From a checkpoint of a small transformer trained on Wikipedia: LayerNorm before each block.
MLP neurons of a small language model. Each row is named by its layer, matrix (up: input weights) and neuron, and shows model dimensions 128-255. Each number is 128 + 24 x the weight over its row's rms, rounded and kept within 0 to 255. Numbers have three digits each.
A block is one neuron, or neurons of one layer that tend to fire together. After each block is what it responds to, as a language model described it from the Wikipedia text at the highest values.

L10.up1006:155133153143120146119163177100138117145156099092124112130126091137121110140160104133126156123161075098131094148120142126143107140092140140126111095150099117147103163116117133187106073153138135059121126101114130131163159190129113156115138137120116136142115133124131127114109150124132092163137122114107126123144125146104137096122111110123153124143088144153100105109102135125137147142141
Responds to: Mainly the apostrophe after a proper name before possessive s (Cabot's, Cadman's); also "the" or "its" after a preposition, and word pieces inside names in tables (Zhang, Duane).

L3.up49:144151149149140144121109135134112160171109131182145112115177162082113122119097136114154169113120126176101109124147098127115067119122137122104139115113145126110170149153133130096085118112127185185140159132144144093138155120098106119146087110125154073089188091115123158127119119159128129148117134103090114117182111153115127126170179123091129126100129122147118148116129104135112152089175
L3.up201:149127175161115138156135159129107101143143174098119096126174147137110089129112121161153156126121081140120116115135103137106138117134174102105146128143130085131096139141151112096123147111147125099152096112125141112138124165144108118152114151149135078100105067156072142112122130114161126175119109105140134134137149113134160133169166132116100109155084158105116119081100156172102133140110
L3.up251:096123156108127131137152124085105136131060157142120166136152149151094136084126134127111129118118134190179107072112145097100096091140137113109180103121123117131105141096161144193108156185161152128085102201109138108115149136165141090130071153115159100119141074123105103106107131147149144107101098153172111113150110149140124121139134165129160148146129131116121150120144157117132119109130
L3.up267:150152142138104121115135119159148143096120110130108113094144167098164135107117117150125113154126126131129096178127090152100092134134139169138120131153085130168139118119130114112140118169134134123086125132141124107115157128140113118127108098128130126137144090135134135153144087157118128156115138072139146101130130137167162149127116082090115123094090103138156124112140123157140110144113
L3.up281:158131134136123163115120117132132125137142133146144136133136119159072137132101108084149164122122140152125169110132152153106146127079164133143142126150123098149129131138073147141074091141106146128171147182107094118148130108105116148120093173124165110114120153116098110086100084092174095162127157080177132122102134086127140117102121091139133142129140111182090176124112146130108129141164
L3.up315:141123161134108103157190140170116137176144142075109148104116116179155110129102138128141167139107149123164114129135163124113112140088136141118189139160148118136106094151136119123133145108130102074158172125110154112164108108115144123134168146132123118093120153090081139094154107148140094140125131137182141105182126121114086105146109142113140133152147142140135129163122131152164125107136
L3.up391:141166132098145091131101144082117156082154120088139140116126125111087134109167135156174153145119103114125118103180140108132123152113110117145128143138092098085125151100110124187134100136125138133142124121064112105135176140135131155090129122143160115130119101125120119141139152149132126145144161150098151094129079100111136130145133139093137133109099119142122142159179181178142118123119
L3.up748:143143154128161123093108147044088129125140130131106144154143169149099146089154097159096108102133111134136080159168112103122092137122111116104128096131135133108127130128130112103105141117165124111080144167103134137143143166155149118143091136117128110105091140134129139136096149134106159128097167091171119065118127163176122093117150154110136178126130128116113168140097130143129105139159
L3.up894:144147136127117123105159149098129122131146137157139122158140128183067170130140098125124110137090142115137096152150130124098128179149176096161170086105099138129137170115157063116150120175117137115089144105132142072140111153194136119129091137143087121114127129136083144116145121130180169068074128133171099110145118130140124141131122163152110146105087119140102104125105169170085117120151
L3.up922:140163080129134108163113146108151143160131170143087141164156116098130124113126119115159147145157119159128165148118127129129104132134144103150112144119168132103137148100137110170123109156139169145157151137108105143163109140123127108136096160125191059121103092102121127107176149132110123140080120117126104091152097125110113118177084143129098141088107101118112125115135156147080137100142
L3.up940:135162165132140166159149119139116073126106118163119134133190088136108127103125120133136103161083114113142114152122153103122124149126080153147153122088182142077138108140155144134161129164117099128154117138095155118114143126103124097097125076076115128089127126077083122115105136145144125122152149128136128104149134139149163140130104115157081141126122112192107131151129150098092131084142
L3.up942:139152151121136157151105154139148138155154140123125116141148174154171151106121112149160142129151105117106107166139106159106102128116138129086158127097128137156109121128158125093138111129087131114139137088093128114146132154148100115145054123113075119113105165147125093140169179156138095161095128127073107104117160112124144130154134153106114171135127155119143091148134115105097145106121
L3.up965:144119150174150126128141133120131144149134137111109132097116151162125112102137138133182128104136132139127088136093127162090121161145112158174147067120147143137145175072137101143126155147141151071123135106131101117146086139109105066090147108086086113135146103093125134139086107136151101135089144127107144104128104183153120119150093158098125088089124179158116131101102103128146114132138
L3.up1214:158068155148154175154146129134127137163107146111119101151113120140147129109151146142165098135155145097130100114122139154152132103125162144136093160106120114129122170114104125138121156108090130062143138123102106090129141118181166111121079128101112148156125121116088119117124162122142161094149128109098137133114133115134094147087121160119114129060113093148121162139135101110116159135121
L3.up1316:157093096138147160174134112126135090168122154144152165126112077158122114147121149158165161142133102147137090123175100131142128143111136124103164140118174139175136141134139147140077189118146146155150155150143134147091141143163098121072109114135142068148157083126137142107099150111148129136134142167131117053145102143127144122098132126133085088102100138151142112140128159123138153131082
L3.up1531:137150133092083091115156097122127113089102137158156103138167177123103123133144104122136173118072117098140154122153163115104149093138142160109124191101095146104133124120122146155108144155118125139084172105135119131177147171117085113115142114113109107140103127145126151117108070152153117140128082131166130160147139100106116162098134098126119159147107124117125113102117087154090133054154
Responds to: Possessive markers on names and nouns: the apostrophe or 's after a name (Marz's, Boyars', Carlson's) and possessive pronouns his, its, their, her.

L3.up75:084120115143126145131110144141130132127182123142172140117150147146135123150097097115086109167174154077125180091159118129114162142106150130157076140097124127151156111123121145124094133132123151119142116155136120133135143104142177133142133093100087091088164176126149095124142111166135137150142158102122153121086145111145147125120100160159118111148166109171145089152105164144108152141087
L3.up124:102167154133167134097132173164154121117152107125117090106052111134150120155129126105106079153114140163109120126129132121103124145134119135124110147150121146099133128115119127131133176081131142124126143110145123109161122103131129105126112157152118082150097137146126136071144094123109124113167121142121121119146125181149130108138153134129137159141146143130131128124091148131186107144104
L3.up192:157102149121163125134100182158106120110157131144116085067119158120087149105097174148149105120161113118113141143125133166117148126189139128125135157092105141131133126092150117108095116128111097098165136157121169136094152108130124162124146121129111107134077092139121149118151115103147113133157135160139154120146114148094124122134126180122099126171128132133125163128136103129136142136142
L3.up316:148124121110122117173156143136133126167144092149102132131173144117158152145096105139129105127169084137148163106114111162125095131096106161152128063119129131130108115088090134106137154140141132128139127100161115077116113111125152144174134145119167128126115126136130126137157100106130123079132081175136140119151118130116160125137079155079126148142126150100142124123131131162113090137094
L3.up353:172113144122122126148158133138101127053114155120105105178107069105143137141108145096124098136106155130143097153118116101119159119147136131165111120134153148126181155126103084149064146125102119096124184102158132153183162155184132161145123122134110113146129134136108108155089156114114105121158133166121163169096138139124127138133137149133140154179164120139106162093112129140111168138116
L3.up400:107087107133179128134161135145127117161127158129123127122130151123088143093132121137117090151142142147140122117151115182131150101147166135095123148155104139094120098131120106108120164088142085118143157139133136122120165148160127115125153186132113093103144117086100101099159109110125115129176141166100147121116141131094168061117139103138106158139171118140152090142114107108115157121097
L3.up513:135067128084130162119132139139091132140126100146122135166134128100138137114120127157129072141101132114097119129155100126084083096131120085120106139115150156098120149129141146119096113136090111118085142090140124125118108116150124117151141160149088172176144129127117173210111106132135128115149147113111134118080087112136135110130095170149124109143097113096109157135107104138131136111116
L3.up515:150139098141135116152147125134166155148121137120138121129109110135143075087114107119158140107123095117138147130149101103067122136141142131088106065149138129124109109144147155136158129132149141138139123174161105118136158093150111131140152109176124117105118113081152092095104142129103098155144112117143159090123129155106156158146116120082151107156126191126124112117093139151119177123103
L3.up590:140104086094121150198143120087192117171135113160103185091111129127137125162098137177092130136121113105133169092081125123127103143143101152138105151115148152104103115164105152148134152114100105126150149107160162110116121108130094082149164100136146120140139113137127154118110151105133162139106168129117156125154165177107112089139124148141117152106128148127163150098118113102117161146127
L3.up688:135116119157147163148127136137120121117154147144151149164124132162112150146086170153136130139150156129127134122096095152085105123106112081131142131116107110115074136134135133141154101124093105085135105110155104141136135133163172127146143125133113128120100108145143126145184101085109065130094155139081161067096085122110138115124115136114107103151138169113117121140131120159102175116147
L3.up843:137124132094102139162117117147126137133151114156105071131142132156113112137105144149085128102140156120129125132173097142097110118190117146059142167189133158124107138141133126102160150145107164154120127136108098152125133130120112094136091110186112115131103105126130147124079175101123097171142129121117106084146128160107102137050094156142119131125113126130115141146087170108116132131143
L3.up889:118142146145130156100111114116099143120165178123081161115118085120120108151059128147120115135144140142122112108172124155157181108125143163118120096117172089112158113104110111129139145130096124125131165156112070129147162148143141150121123120217168106119114110134102138128102092134146124134111123149161131095142140152115156152157085156132138130118132123149104099124120136145174168101181
L3.up1100:158143124138120159157137148121107136164090131135135143133140116135145108122117086156118109163153114103120131090132139108120122149130143114129132104092140146146064128116144143100174079169129127162157111120123126127121129143142099117131116157085122143173157128126124159136119154135112114106109122114116132153083122175121136124146123128103119094128159091206140207138097159128108153128153
L3.up1144:163155100155112135125116104070076119164137166086147087160124138106167185124128110133114177155168142108110105166141145185122120114124143156175101141136129141132097148117117120137153130153149117137092116075119148144127142115100096116101112114103130077102105099139123114127150140112134108148151125084073116155127109139114086140163093139124099126153132159117134134080104154142115092181149
L3.up1229:143151091118157141119113120167099105130143099121146119116124125101121126104115110099130101098114177109136142106162112124126153093146166124139171145120090147176125077157091087112137119110125092127143170127137125101147130145147133123160102140154152132132130157104104130109113110143090128122069112130130132106140154105143131145104139139151127147123124120181165161108108121064119141133106
L3.up1444:114097140115116152108105141124104134094093184140177153143112101119127175116164081075075150152171147133109095140158134105116136122147125116123116121107107138114093110105166136135127164171147099172073116144104133137111143095124139129161136125116112139101102132092110086141161134098094103129113139133100067115105126112114132137121114123137112136178145152144131107153112164111102118170121
Responds to: Word-final suffix completing a past participle, often passive after was/were/been, such as chang-ed, describ-ed, appoin-ted, tak-en, well known.

L8.up1150:155079142160083162100110091113113101103204119132159136135145153133127086144083116191099118098161127119133117071127098113133112145149163113143116106147131144079155135112109119120121115103147134123151146082123157120141120111116137173149142135152142144110129068142112117153118119145082140122128121105091110131148120119103157158125155153156157160086139110081107158154096115121123147131133
L8.up1170:125111121160128158134139106099071144162115141129122093129105140094127087099080097147149115098176109111092089118144105120120128167167174109111136125123134134102134128124154159151119131140160107162143128176121140093114147096128127162103172126115113110135142104165144103165128169119160145130142153086131130097144088114131094124139143120115132108132129121129116131116144093147175165172139
L8.up1216:128138155147112103142129122115076088153153147118118139121094113115130101109115128134089144083134138153173135099115124110096117137135160128139156083140138151090175170101102138113115131142092152140112167111066194141162114122106157138128114124143197167163121076129181120139116166128085114096121147147123102115146100109115138146088162121128165100150082093131094125169124117106157148093170
L8.up1413:153144117134154130145096098101107127115142159153103147128144153156161070171149108133127110156127136152131106109064105123117169155140127137169110107094126130077130104116077115167167148153159144151146127109123105126156131113122109144129137123127136122131139030158120094108138156113144145153125160171101117107162135143064096135126137154135106130140123131081109137141129094106099129148146
Responds to: Final word-piece endings that complete a split word, mostly past-tense or participle endings like -ed, -ated, -ing (lim-ited, repl-aced, mov-ing), sometimes adjective endings (-ior, -less).

L8.up4:153134102136138169131126105098128155104117112155115125136125114124106137103117168145130121146123107152159128151116095110125141116143160152145092132114152150126137173091117147154078143112110120141146186116112079127104140083168102147135123114161134090163111112095128127099119168125137107130140096129153155100124144113192115133147101117163120147129164144119117141157088146129170109115093
L8.up55:100157085148138149098119131118116096163100118118147145099127121148093132130124126068137166154138134114102124123134098152095130144104142135116103105114132165123120087132101125114103126106116086153182139104164118136108114133128134148106129127092156133133097130160140167123126154180178116158098119167095100118137134133132172126142123140148121149106174133125109109099148128173138186107132
L8.up93:166141117227138140155128122156173154127119135080143118119144138110110109115122131142102187123137128182183111131104097143093122161135174105116138138149132136167123143111107145139123147113147120081112103092155104129116117141106168101140126105180108130128128120124111097128105114159167117126071164166130141118093135099116084156150111142120085123119109182146122130105125114123135140113090
L8.up1348:158168148126095110132137142132125143090103107108094123125137110125133116176137144120160134131124110159135113102166123121133108150094183083134124102107128147084141155065150119102131099158115139102147130108127114113181156113141149214102136139158092142105133099084112152128150131141147127145126137137150118099105149139166100133115148175121106131091150151126138086132121123145108123120147
Responds to: Possessive determiners and endings that begin a noun phrase, mostly his, her, their, its, your, whose and the 's after names (Moody's, Jackman's).